Weights of a small transformer language model: 7.94M parameters.
MLP neurons of a small language model. Each row is named by its layer, matrix (gate and up: input weights) and neuron, and shows model dimensions 32-159. Each number is 200 + 20 x the weight over its row's rms, rounded and kept within 0 to 999. A neuron's up and down rows have the sign that makes its largest values positive.
Before each neuron's rows, "fires on" lists the tokens most often at its 100 highest values on Wikipedia text that the model never trained on.

fires on: ".", "-", " dr"
L9.gate202,216,184,183,190,198,208,228,216,210,215,211,232,178,162,178,210,200,176,256,188,200,231,192,200,144,186,235,212,204,207,210,213,185,163,201,219,182,233,152,218,226,207,208,239,218,173,222,196,201,227,227,207,243,216,225,199,211,194,222,219,188,209,191,197,170,190,195,186,182,211,171,212,226,206,197,201,184,204,175,177,199,203,212,210,215,215,206,146,207,199,206,193,210,214,190,211,234,185,194,203,231,188,194,216,203,214,206,196,225,206,233,217,221,193,219,225,183,184,159,200,185,185,212,177,218,213,197,197
L9.up202,207,176,187,223,206,181,214,194,174,184,184,215,212,179,192,163,249,201,201,203,211,212,232,210,204,178,202,210,202,152,234,200,183,200,235,186,227,207,212,224,249,197,187,225,196,207,190,220,199,181,217,209,196,146,214,211,189,228,182,209,202,204,222,176,197,204,234,162,169,234,190,170,197,211,184,214,192,188,177,187,208,207,169,178,188,179,193,204,225,184,202,194,206,197,195,227,197,219,178,201,232,196,217,203,194,191,187,195,191,202,179,213,200,185,199,205,217,201,171,214,224,222,197,231,227,154,199,191

fires on: " |", " War", "'", "g", "spe"
L3.gate117,180,209,190,155,216,227,207,225,203,207,141,171,185,198,196,170,185,227,220,153,190,175,184,199,205,189,213,213,163,220,192,227,220,216,177,203,220,217,216,158,188,184,204,215,190,224,203,193,208,207,200,196,197,202,230,165,183,204,192,207,198,193,183,189,205,212,231,175,176,260,212,205,204,171,194,222,169,195,198,229,198,170,208,225,204,243,183,227,194,218,216,213,182,187,192,179,184,186,194,176,203,197,185,199,169,177,202,203,210,217,191,183,212,241,180,207,211,212,204,197,190,209,231,205,207,187,209,221
L3.up117,155,182,208,193,240,180,213,246,231,214,194,208,230,202,161,213,180,192,201,201,207,186,208,209,187,240,189,195,203,191,195,195,222,152,225,222,178,204,190,174,210,221,195,193,183,234,190,180,198,156,228,186,202,170,208,209,169,221,181,204,206,157,197,185,210,211,216,226,192,221,199,233,207,165,230,241,215,210,239,232,228,205,233,188,211,219,182,217,225,191,201,191,203,183,184,161,170,207,210,189,211,188,214,177,213,208,198,200,191,197,231,188,208,234,203,158,199,216,233,207,187,210,203,178,208,213,217,214

fires on: "-", ")", "\n", " same", " following", " In"
L3.gate355,213,202,206,228,227,185,211,225,198,176,213,192,159,186,204,184,195,204,247,192,213,214,215,196,207,179,154,167,211,209,207,181,206,213,208,192,177,188,182,182,183,202,193,215,200,203,225,192,221,196,185,214,230,181,165,203,183,195,209,191,218,239,183,213,198,186,227,182,184,180,204,226,176,196,220,198,183,198,198,228,174,221,194,221,235,199,224,222,218,190,195,212,181,196,207,192,177,185,212,222,148,241,195,165,161,206,227,192,165,219,173,253,213,186,214,183,184,235,168,210,191,193,213,216,205,220,215,187
L3.up355,205,197,189,255,213,197,187,215,201,175,223,205,199,195,221,217,183,201,209,215,185,237,212,172,181,205,154,187,214,191,201,186,194,217,221,193,213,172,165,196,176,207,187,202,217,186,210,215,239,203,174,235,201,200,196,185,230,208,186,228,202,203,182,187,172,195,227,193,205,186,182,209,193,191,212,203,204,172,225,231,175,213,203,177,255,208,242,180,209,198,168,268,212,201,243,191,196,162,183,215,184,253,192,199,179,204,208,226,204,210,195,225,231,179,210,211,172,225,183,215,173,168,197,209,186,204,156,179

fires on: ".", "\n\n", " Dr", "Dr", " Arch"
L4.gate28,194,200,191,230,216,179,189,175,212,213,204,202,207,194,220,215,208,246,200,180,192,197,201,242,197,206,159,199,194,206,160,185,198,160,200,141,178,197,232,218,223,193,204,215,184,209,188,196,197,199,189,167,228,181,214,209,207,239,178,214,205,176,176,185,191,169,201,175,208,196,189,186,183,187,179,159,193,206,180,223,208,184,240,199,223,227,196,226,215,205,173,208,180,185,204,235,173,216,193,182,215,210,208,210,205,185,203,196,193,213,242,183,191,214,194,173,176,214,170,246,194,186,196,198,200,231,187,201
L4.up28,200,185,192,198,188,207,189,190,206,179,225,155,232,167,184,202,218,220,195,198,231,224,202,212,177,209,197,187,234,230,228,239,167,188,233,183,190,185,212,186,201,204,166,205,201,214,189,199,229,198,217,199,203,182,163,198,193,244,193,186,171,170,185,185,194,211,222,222,220,197,179,186,220,213,193,189,224,219,198,153,194,155,197,212,187,220,197,202,233,203,169,221,178,175,215,233,218,194,211,206,204,204,189,219,197,221,171,196,188,192,253,210,196,183,212,199,140,202,193,198,186,197,209,205,168,217,172,195

fires on: "\n"
L2.gate323,232,194,188,186,238,200,158,208,183,178,208,188,214,191,223,214,209,193,196,176,183,196,190,189,186,231,206,198,177,204,210,208,189,211,190,221,160,186,162,227,189,204,216,225,176,197,170,212,178,205,185,164,201,211,226,199,185,231,207,205,208,200,202,172,248,191,195,181,191,198,175,241,171,206,209,209,198,191,190,199,192,210,211,226,226,164,164,184,207,234,179,222,194,231,189,192,190,188,178,200,212,182,201,197,223,205,198,210,220,226,214,193,217,200,211,198,161,197,230,233,222,190,188,186,200,184,198,236
L2.up323,210,189,187,179,206,183,193,192,221,217,188,206,200,194,206,147,236,190,173,206,181,202,223,175,176,170,213,224,154,190,170,179,211,204,213,165,203,222,180,206,212,216,214,236,205,186,202,191,192,197,171,167,206,189,205,199,160,204,173,230,186,199,239,193,218,190,186,196,206,237,232,174,185,207,179,209,185,190,206,234,186,212,188,211,213,190,222,235,205,203,178,167,217,185,208,171,218,181,185,215,211,195,203,199,228,199,229,210,206,227,177,187,194,167,182,229,229,232,185,214,181,193,184,172,214,189,188,185

fires on: "."
L9.gate68,185,215,199,210,170,189,186,210,204,217,199,183,173,215,223,200,219,225,206,194,212,197,207,239,165,179,179,209,236,186,214,201,188,178,210,184,215,194,218,219,219,215,221,223,229,211,194,224,216,174,196,191,211,223,201,188,181,198,207,218,175,182,212,204,213,220,243,221,188,210,219,184,198,195,172,230,219,210,159,219,207,190,206,205,200,202,227,213,208,201,179,186,255,192,224,197,202,192,187,230,199,205,198,215,216,243,193,201,209,161,199,225,207,197,191,204,210,193,210,214,182,201,170,178,175,187,206,151
L9.up68,189,200,195,181,185,190,182,135,165,194,208,229,198,193,205,216,238,202,212,191,229,215,218,199,208,179,192,215,233,193,179,198,186,208,223,163,204,201,195,232,211,197,198,239,194,207,201,173,214,186,208,175,197,201,173,165,236,216,204,206,210,228,243,160,181,210,169,205,166,219,189,202,206,207,172,203,166,217,195,180,195,217,204,184,199,173,201,190,183,185,203,201,212,208,186,214,191,178,234,197,204,192,220,196,232,201,215,191,230,214,228,180,190,175,175,189,198,196,198,193,217,235,198,191,200,136,164,201

fires on: "s", "ian", "issa", "al"
L2.gate259,190,191,181,225,162,187,231,223,209,185,237,204,234,158,205,225,171,147,207,178,197,193,170,210,224,205,194,188,199,167,201,163,233,202,202,180,188,198,205,209,187,217,213,202,225,206,214,178,215,195,201,222,212,211,209,187,183,192,190,170,163,169,187,215,186,192,210,249,186,199,186,180,212,201,193,201,205,203,208,222,207,175,243,216,193,193,220,226,175,202,229,213,218,231,192,214,219,194,206,172,207,191,212,207,219,226,204,214,197,191,192,205,237,172,192,193,193,202,212,229,239,205,222,210,178,159,183,156
L2.up259,194,193,219,180,193,225,198,195,224,199,205,206,205,190,207,195,181,213,179,185,183,199,216,181,152,199,215,213,165,222,190,186,181,211,202,203,180,168,226,197,234,190,184,203,199,226,202,203,238,193,185,200,183,212,153,190,210,215,197,249,222,230,211,183,243,157,187,228,186,193,218,213,192,206,192,183,203,194,209,173,139,182,204,219,183,184,165,190,196,152,209,198,226,199,195,210,215,173,222,201,210,201,176,211,224,196,192,216,203,205,188,211,208,193,175,170,204,225,210,188,197,205,193,194,183,195,207,190

fires on: ".", "e", "ry", "t"
L3.gate378,156,194,200,196,211,202,179,159,199,200,211,220,188,185,200,213,211,208,186,222,220,192,198,205,173,210,183,170,214,192,231,217,196,173,235,218,169,215,197,190,216,233,200,244,206,213,222,230,186,209,218,167,164,199,205,186,210,206,174,233,181,211,159,207,170,214,177,200,186,210,209,215,237,192,192,209,216,179,167,213,174,209,225,181,182,183,188,172,233,224,219,194,166,198,167,194,239,191,233,193,221,157,183,198,212,199,203,202,191,212,150,186,193,187,226,214,194,206,189,166,211,217,193,215,180,182,235,179
L3.up378,194,210,194,193,228,228,152,209,203,193,216,193,199,161,196,199,192,205,185,193,198,206,246,188,165,199,188,210,215,191,212,222,176,227,213,215,185,204,179,209,213,230,193,245,181,176,170,213,215,198,221,203,211,181,182,183,227,229,182,201,257,203,180,221,190,209,212,213,196,210,170,211,237,204,171,185,241,206,175,191,198,220,192,198,164,191,202,219,194,193,235,194,188,213,182,200,248,211,215,173,225,197,177,182,218,176,212,216,210,205,147,200,187,192,214,180,178,215,210,182,199,206,214,204,224,190,208,196

fires on: "r", " fo", "ly", "elli", " newly"
L2.gate106,193,184,174,204,182,214,198,201,198,153,214,190,197,163,222,172,228,181,240,194,191,213,178,201,181,243,214,225,211,164,190,185,208,191,199,189,161,201,201,207,191,173,170,214,189,201,182,196,211,192,210,227,148,190,198,162,166,232,165,179,195,137,200,213,204,206,236,222,213,225,159,218,187,218,167,187,190,190,192,165,197,186,209,169,195,211,160,189,195,188,203,181,207,200,216,203,220,184,185,191,207,185,189,187,216,211,239,203,204,193,214,233,180,182,181,222,226,206,199,244,203,191,237,195,206,201,180,201
L2.up106,207,214,204,220,220,223,227,191,216,210,185,200,184,196,196,208,227,210,204,209,212,164,199,159,198,197,198,237,188,206,232,175,190,215,195,189,156,226,200,214,216,180,214,196,217,208,175,208,180,194,173,234,191,257,222,195,189,202,209,208,181,174,220,211,185,231,210,197,222,183,187,220,214,187,212,209,213,211,191,215,194,180,207,179,190,200,213,184,165,203,234,217,199,206,212,207,188,173,228,179,231,171,210,195,187,184,168,186,198,209,165,196,170,209,183,234,217,162,197,215,187,194,185,200,181,253,164,181

fires on: " t", "\n", " SE"
L8.gate237,163,201,207,225,207,197,181,200,185,199,192,187,197,214,176,201,182,194,191,200,215,179,202,214,206,203,201,174,208,241,185,176,226,221,176,203,228,209,164,229,196,224,188,179,196,207,214,208,190,223,201,219,239,206,177,193,184,174,191,195,209,213,195,210,242,201,210,192,170,211,229,187,166,221,211,227,202,214,184,231,182,216,211,196,197,228,232,160,180,199,196,219,171,226,218,195,218,221,195,201,177,209,185,196,197,218,237,207,178,171,215,189,213,215,193,198,189,224,186,161,232,204,206,197,226,197,205,176
L8.up237,172,229,191,194,213,163,204,210,200,193,187,192,228,158,215,197,189,230,225,205,212,201,237,195,222,186,194,220,171,189,186,190,225,195,235,215,199,182,190,183,200,205,213,203,200,176,196,190,213,220,179,245,190,209,196,227,191,203,197,167,198,204,212,200,213,163,218,210,201,225,212,209,202,202,164,201,174,202,165,260,221,177,222,159,180,192,222,208,246,225,200,227,170,214,172,179,201,230,185,200,206,222,220,224,187,188,217,185,213,205,198,162,207,196,203,210,172,210,159,197,209,177,185,213,194,192,233,146

fires on: " as", " Rio", " Day", " Car"
L7.gate262,207,206,201,224,187,174,181,211,204,190,217,229,187,195,187,227,214,263,207,236,193,176,230,229,177,181,194,211,199,198,216,203,212,175,211,209,233,216,205,209,198,189,208,189,198,227,208,189,197,162,212,225,179,199,217,220,204,242,202,200,192,229,170,240,220,200,218,212,164,214,193,220,223,198,186,203,191,210,187,211,195,237,191,209,200,192,199,200,241,201,173,220,184,207,169,207,207,198,214,223,224,222,202,195,199,148,199,179,204,217,215,198,202,189,210,199,205,193,194,168,196,209,198,189,225,242,213,176
L7.up262,210,181,207,205,178,219,218,196,162,191,215,193,219,194,166,179,164,186,195,215,176,203,218,231,164,192,202,220,212,204,190,237,182,209,213,174,207,205,194,181,195,205,198,192,180,224,180,189,217,200,180,208,226,174,194,186,193,191,206,229,265,177,175,200,180,201,208,184,179,166,217,218,183,169,221,200,177,179,154,194,151,189,171,215,187,211,242,215,192,225,190,212,157,184,231,185,225,186,206,166,196,176,203,222,188,182,200,179,206,179,175,198,211,219,190,184,212,183,136,206,182,242,200,200,194,186,172,203

fires on: "-", " or", "din", "row", "ing"
L4.gate346,185,178,210,193,190,214,166,199,196,166,213,177,165,192,251,217,160,215,199,200,201,240,190,209,195,192,206,186,192,205,167,218,204,195,200,182,204,199,174,214,179,202,203,231,188,224,160,177,241,211,201,159,200,185,204,183,174,202,228,185,235,223,209,185,154,225,201,216,165,199,219,211,192,222,197,211,218,181,177,190,211,218,253,168,182,216,231,196,229,205,204,219,211,199,189,202,218,204,164,195,215,194,175,182,233,218,241,180,205,204,191,163,214,199,217,215,182,219,169,206,220,183,185,198,210,187,220,191
L4.up346,223,204,259,197,198,183,200,222,225,144,212,178,176,182,224,206,190,174,179,208,204,183,190,215,186,189,187,158,206,219,207,185,174,195,187,224,197,176,193,228,206,244,203,169,183,171,162,262,231,163,206,186,216,187,213,199,212,222,202,176,209,197,199,208,189,218,207,205,186,196,200,222,155,232,185,165,202,213,182,207,190,217,215,214,192,183,234,169,203,223,179,187,235,207,230,217,186,198,181,185,188,203,198,214,189,196,232,194,187,184,196,211,200,200,177,193,195,169,212,184,220,198,228,203,216,183,198,193

fires on: "s", "ing", "it", "il", "ll", "g"
L2.gate96,191,200,194,175,199,169,194,215,210,195,219,191,204,195,210,186,216,196,201,194,155,249,198,225,183,211,207,158,200,204,195,214,220,213,217,185,173,256,168,167,220,198,178,222,223,229,198,200,182,212,203,218,197,221,196,191,207,153,221,190,227,169,213,196,225,203,205,253,193,189,191,201,173,241,197,197,170,204,184,183,204,212,216,206,194,207,166,204,190,198,238,179,183,189,213,194,209,198,160,190,192,178,179,196,210,208,214,196,221,180,190,193,209,216,181,184,214,180,172,228,202,186,165,172,211,242,183,193
L2.up96,197,172,212,192,218,178,171,185,222,193,212,198,239,213,209,206,204,186,167,154,212,216,184,241,171,186,222,175,196,195,190,186,204,224,195,204,201,201,185,217,167,236,212,188,191,195,191,235,155,215,187,208,205,196,209,217,213,273,208,184,202,187,222,200,203,241,222,205,183,204,233,212,218,158,170,212,214,190,218,212,192,198,207,182,188,173,214,190,218,206,197,217,220,180,176,218,200,197,205,211,241,250,211,216,206,224,187,184,222,236,205,196,224,218,230,209,200,204,188,189,195,212,216,186,168,209,193,175

fires on: " |", ":", " /", ".", "|"
L8.gate150,175,178,207,178,192,210,196,233,185,209,196,212,183,206,195,226,180,161,209,198,175,171,186,199,196,193,156,190,177,198,186,201,232,217,174,179,179,209,177,189,201,225,189,195,183,214,235,187,182,209,217,235,175,248,229,203,193,176,200,165,167,194,223,233,177,219,219,214,169,212,188,201,150,188,162,216,200,202,208,203,223,200,197,224,260,183,194,211,192,195,162,183,181,195,217,182,180,208,206,176,180,220,217,217,161,226,210,231,223,194,195,233,221,189,176,207,203,197,198,194,197,215,225,216,211,197,199,233
L8.up150,223,195,192,200,228,172,215,211,228,221,183,183,191,199,188,205,170,217,204,240,198,170,206,196,224,175,215,209,196,231,229,205,256,215,223,206,196,195,155,194,219,202,220,207,150,203,217,200,184,182,233,223,180,204,192,215,180,197,177,180,183,202,206,192,181,217,202,192,192,209,194,175,213,173,195,202,187,183,204,154,213,209,215,167,218,214,223,179,211,186,192,215,203,180,190,203,198,190,200,253,186,210,196,230,201,186,218,210,164,222,202,192,186,207,198,224,178,146,195,215,229,213,180,193,206,217,188,180

fires on: "=", "\n\n", " /"
L9.gate313,167,204,211,212,207,178,216,217,190,206,209,222,210,202,200,162,171,199,231,189,219,164,190,207,208,225,199,180,205,235,211,179,209,189,202,209,230,234,201,197,233,213,222,200,204,200,205,187,203,225,233,254,181,177,258,219,185,210,159,207,219,181,200,247,181,184,210,212,199,174,192,202,191,215,205,218,175,239,227,167,217,201,229,205,197,210,195,192,217,177,226,171,188,155,187,209,249,188,198,191,267,208,230,209,176,208,224,191,196,200,161,212,202,190,204,192,220,211,199,197,198,220,181,199,191,185,178,207
L9.up313,192,194,183,207,194,231,209,166,230,193,183,209,196,198,215,191,203,214,220,193,187,145,176,185,217,211,180,207,251,262,194,213,191,194,208,177,204,207,210,184,204,181,204,196,200,175,200,203,196,187,213,215,197,178,160,213,188,184,183,220,187,161,204,230,189,181,206,211,228,195,195,237,179,216,215,202,225,241,220,176,191,221,184,172,197,194,195,213,166,201,228,192,200,212,195,166,214,144,214,186,218,201,214,182,190,189,197,173,195,190,207,186,187,198,205,184,224,180,190,206,221,199,148,196,208,221,189,221

fires on: "."
L4.gate177,202,185,231,206,171,206,216,229,196,202,207,197,208,147,198,187,205,226,232,218,196,253,197,210,181,208,192,203,187,208,207,225,196,206,184,182,207,248,218,200,222,227,177,191,232,160,152,197,209,220,192,177,222,194,184,217,167,170,200,247,146,205,197,199,193,220,222,193,219,226,166,213,202,214,202,199,207,206,185,203,190,198,219,198,189,196,171,193,257,184,190,199,209,191,207,227,209,179,203,208,215,204,188,240,211,208,178,189,180,208,206,225,186,217,212,220,190,209,185,164,204,196,186,197,173,201,192,211
L4.up177,191,190,193,196,190,180,199,231,210,185,219,190,205,201,175,198,185,202,214,237,178,194,191,210,205,180,220,205,222,173,204,157,220,198,175,237,193,209,209,219,212,199,190,190,195,189,176,204,203,164,216,217,195,211,196,223,188,188,227,199,192,179,203,205,201,234,231,236,162,199,171,190,164,175,204,205,150,243,191,156,195,183,232,201,139,194,159,184,187,204,225,214,224,202,236,190,190,194,205,206,229,202,215,225,181,205,178,223,191,236,200,211,182,227,202,251,223,162,194,207,234,230,206,189,168,229,189,215

fires on: " by", "al", ":", "l", "s", "Car"
L2.gate352,194,211,190,252,219,179,204,208,184,216,193,188,204,185,206,206,185,179,216,229,190,207,189,205,191,201,174,189,213,185,154,188,226,219,219,213,219,198,180,224,224,201,200,199,196,186,203,172,214,187,194,213,196,196,220,152,215,199,203,163,186,213,190,162,122,199,231,242,248,211,178,170,169,198,196,210,216,196,202,213,198,227,222,214,191,198,196,178,203,214,197,218,224,222,184,202,204,205,206,214,199,202,211,216,236,226,184,185,194,199,190,182,166,206,192,207,181,203,229,203,206,182,221,199,215,219,195,205
L2.up352,222,194,222,195,230,173,229,179,178,208,162,215,232,239,183,174,236,228,197,211,210,171,174,204,192,192,211,197,185,231,171,185,192,191,196,234,186,255,187,179,217,175,197,183,201,204,200,187,192,198,198,228,193,203,220,199,195,213,201,227,173,201,229,194,198,202,205,188,195,192,206,218,185,202,178,201,197,171,193,212,155,200,185,193,197,213,201,190,210,231,165,200,162,218,220,196,184,176,201,199,252,205,190,209,227,189,194,168,209,213,213,197,185,229,203,201,181,222,220,182,204,155,201,237,169,221,223,218

fires on: "y", "ing", "al", "er", "s"
L3.gate147,197,222,187,218,217,175,227,169,211,176,173,199,174,181,215,175,173,177,183,204,184,194,181,226,166,217,196,223,210,235,202,198,194,176,185,224,183,171,162,180,201,233,238,200,207,222,202,210,171,228,200,183,216,208,173,205,189,206,199,207,172,215,191,219,220,182,230,247,203,173,210,225,212,187,183,207,212,184,193,184,184,186,236,202,182,209,214,198,191,212,234,197,228,204,168,189,233,195,172,197,246,181,187,212,198,228,196,220,184,208,206,207,242,197,216,193,205,235,191,220,182,202,183,178,204,226,182,148
L3.up147,238,193,235,206,196,203,207,220,221,210,174,245,209,171,195,195,178,179,174,148,195,219,196,209,175,207,203,223,200,239,198,195,183,243,233,150,203,179,200,199,196,209,211,184,215,200,173,191,182,198,176,207,207,222,193,197,198,209,209,220,201,213,228,201,212,192,177,180,243,182,192,201,240,238,185,190,234,195,200,196,174,211,188,208,201,201,204,222,250,193,220,160,200,159,223,221,201,189,180,231,190,212,191,206,180,203,180,198,218,209,211,214,231,228,185,191,187,209,221,203,179,206,222,190,189,178,190,214

fires on: " of", ":", " |", " an", " for", " a"
L7.gate134,177,165,183,200,176,212,168,202,189,177,156,215,198,194,189,187,192,193,204,228,214,165,209,196,160,201,228,206,189,210,214,242,215,221,198,202,196,221,190,186,193,214,178,231,213,179,207,190,181,213,237,193,180,231,203,165,224,208,181,182,223,210,196,208,196,205,218,167,192,253,216,211,193,225,193,214,214,210,213,209,208,200,236,183,200,202,208,174,217,177,200,170,189,171,219,214,242,204,176,211,255,164,212,239,181,204,211,175,233,216,229,224,185,188,212,202,199,177,211,215,193,184,177,207,202,219,229,206
L7.up134,224,199,205,179,213,213,194,216,215,220,181,183,187,216,188,196,207,227,189,194,209,209,224,210,229,185,181,215,187,219,225,230,179,200,205,195,168,195,189,176,199,192,208,237,206,196,210,228,181,200,204,187,209,184,206,213,199,213,209,207,179,175,196,206,193,197,222,217,227,237,209,200,145,193,198,180,189,182,188,212,246,226,221,232,197,197,228,166,204,236,200,204,229,213,191,217,160,190,201,208,231,170,185,200,239,204,223,201,228,178,213,216,196,183,215,209,219,186,169,208,186,213,205,226,170,227,169,194

fires on: "\n\n", ".", "\""
L7.gate271,209,193,248,201,182,194,183,199,216,181,184,217,204,156,194,205,209,235,185,208,200,242,197,250,177,223,180,179,196,188,159,184,207,205,187,198,202,179,213,200,215,218,193,174,215,181,168,179,178,232,181,192,168,214,185,232,200,246,178,195,170,161,216,178,224,170,207,180,197,196,190,235,202,210,187,199,223,177,192,213,204,206,245,234,220,206,179,221,210,206,152,225,181,168,172,198,196,202,200,230,211,233,181,197,190,196,203,180,221,190,223,177,173,210,201,181,159,222,201,199,201,179,171,201,202,221,209,178
L7.up271,194,211,252,188,206,243,202,213,217,166,200,174,204,164,193,211,176,160,197,198,200,212,209,230,212,209,194,179,198,212,189,148,199,174,211,162,210,228,198,188,226,178,186,179,183,165,208,198,181,155,212,202,201,200,185,186,194,171,197,190,157,184,187,193,241,190,223,167,189,214,167,219,199,208,216,190,179,175,222,230,187,203,224,187,195,203,237,191,182,180,193,197,199,147,190,209,194,241,209,210,214,220,201,169,183,203,191,165,198,177,210,183,224,220,223,200,190,219,213,241,170,172,197,187,165,174,187,186

fires on: " of", ":", "l", "ali", "al", "q"
L3.gate307,189,199,242,187,204,205,185,211,173,222,211,223,213,184,177,208,154,187,168,221,192,215,195,209,234,201,183,188,195,193,225,189,184,205,207,208,185,198,214,211,239,181,219,193,232,178,195,204,179,192,199,180,180,164,214,205,229,215,225,195,214,181,221,198,233,197,177,187,238,198,176,203,166,218,178,202,219,189,196,214,201,193,202,219,191,186,222,158,242,151,181,200,215,190,216,242,210,179,237,190,171,201,216,200,181,193,192,176,211,228,237,172,185,175,207,193,207,188,201,195,176,211,189,180,170,196,243,205
L3.up307,190,240,177,185,153,195,207,230,173,222,188,202,206,156,184,189,179,201,190,197,180,192,198,208,195,216,152,211,176,208,244,174,216,215,187,211,192,197,212,200,233,170,187,228,193,163,180,184,177,182,218,189,203,212,210,193,168,213,193,205,250,169,197,174,200,164,178,192,233,173,182,206,175,220,193,199,194,188,206,191,189,184,205,173,170,179,216,168,150,182,161,158,222,199,203,191,202,204,222,192,187,187,212,232,197,222,224,166,219,207,207,200,162,179,187,183,195,203,194,206,213,213,214,214,186,196,255,206

fires on: " and", "g", " such", "°", "log", " |"
L4.gate220,193,197,191,223,190,240,209,224,216,168,196,207,234,201,187,164,176,208,198,167,205,190,186,184,178,186,208,226,214,219,212,214,198,231,191,197,195,194,200,189,183,208,237,173,198,209,209,190,208,230,208,167,202,203,216,210,173,228,180,205,232,227,194,214,189,190,210,177,192,189,177,218,176,217,195,214,203,183,198,192,212,203,200,234,200,175,187,176,173,180,179,185,206,187,186,209,183,169,187,179,151,232,211,200,188,146,190,141,190,234,220,155,209,190,213,200,192,213,170,203,200,196,225,187,211,148,198,212
L4.up220,164,173,210,205,223,230,205,184,231,209,203,206,216,199,207,252,185,188,234,208,204,190,186,187,199,197,190,208,188,226,206,194,205,203,195,196,161,221,212,184,208,224,236,211,234,195,224,178,207,167,182,189,164,212,195,206,206,229,192,210,172,195,213,203,185,219,195,218,185,158,206,186,229,200,232,198,247,203,197,190,217,192,217,191,191,175,164,192,195,201,211,194,196,188,174,187,205,204,171,184,253,161,193,203,222,164,232,169,184,183,215,181,182,199,213,218,212,186,205,220,207,186,220,202,219,228,175,221

fires on: "\n", " Inter"
L2.gate373,211,166,206,194,220,230,188,206,216,230,182,207,204,217,219,189,189,229,189,158,188,205,220,176,147,185,185,200,214,217,192,172,203,214,210,194,192,197,201,199,179,217,195,183,192,186,149,210,170,219,162,176,241,218,182,224,192,205,218,254,227,202,209,186,215,198,199,200,199,212,192,223,162,206,220,230,205,193,194,214,192,177,180,210,186,186,175,189,203,247,187,199,202,201,198,195,220,173,162,228,173,197,161,164,215,196,198,257,188,210,188,207,212,212,196,219,208,233,187,229,182,197,194,210,194,189,165,218
L2.up373,198,173,226,204,181,240,198,189,219,208,196,189,179,217,195,184,197,225,223,183,196,172,175,165,153,180,206,212,218,202,193,198,198,188,202,200,182,195,199,238,180,190,236,195,177,178,182,204,210,200,188,207,208,204,189,198,180,229,200,246,196,186,194,209,192,167,191,224,222,178,197,206,159,207,204,214,187,195,188,214,183,209,206,213,172,180,175,202,207,214,205,206,222,207,179,174,209,181,165,229,199,197,190,169,203,173,207,228,206,236,198,191,173,217,200,240,229,228,223,211,167,171,215,176,201,189,155,194

fires on: ",", ":", " of", " :", "MS"
L7.gate303,186,175,200,196,215,216,162,219,195,187,151,161,207,175,207,216,184,182,205,225,210,224,196,218,198,212,157,165,196,218,206,206,204,207,179,167,196,203,197,229,241,180,194,190,221,183,205,214,199,181,217,163,178,220,209,191,207,182,173,196,174,206,183,180,216,192,251,208,203,210,222,201,197,216,171,239,208,150,219,215,211,207,223,209,173,181,206,175,201,190,203,212,204,174,174,239,245,204,224,195,195,197,184,196,192,219,193,185,231,160,204,218,214,204,199,218,163,214,212,198,195,169,214,204,173,166,211,205
L7.up303,156,195,190,215,215,175,199,204,177,237,193,196,201,243,182,201,213,202,178,213,224,173,213,181,172,192,187,185,208,191,205,227,214,218,214,182,186,201,193,192,169,192,163,183,201,228,220,201,180,185,216,192,219,210,203,207,222,208,191,242,216,172,215,187,163,212,239,224,241,191,220,168,180,192,196,175,206,142,203,173,193,217,194,184,199,162,212,186,207,197,206,219,245,214,191,225,194,210,214,227,211,181,188,185,235,219,245,176,188,203,208,207,197,187,183,230,189,197,174,225,199,193,220,225,199,201,219,185

fires on: " |", "-", " the", " (", "|"
L9.gate196,144,192,200,184,168,185,213,212,193,185,197,236,234,189,196,208,185,173,216,181,200,229,220,188,242,188,224,210,191,239,182,206,212,226,182,194,196,171,200,161,213,239,214,199,210,206,197,188,176,242,201,190,221,208,199,219,190,196,219,201,188,170,219,212,213,208,242,208,180,193,196,218,160,180,233,161,166,228,197,190,201,234,211,211,216,212,187,172,194,184,196,196,213,158,161,215,197,238,193,171,209,224,203,158,164,192,203,223,211,178,186,227,209,187,207,175,246,205,207,179,198,218,202,223,197,200,207,222
L9.up196,193,174,209,176,235,216,178,222,199,228,192,212,196,204,192,213,169,214,205,180,194,211,197,208,227,208,171,176,224,191,210,235,192,205,167,211,224,190,234,155,164,190,227,198,170,199,188,192,203,215,185,164,206,196,206,228,208,201,230,224,218,173,225,208,204,181,171,170,224,224,238,190,189,187,209,205,185,202,175,222,194,232,237,199,174,194,216,207,185,188,206,201,242,232,187,187,164,206,201,248,221,181,187,187,230,189,167,192,198,205,184,238,211,227,180,206,178,197,207,207,192,175,183,185,208,220,198,199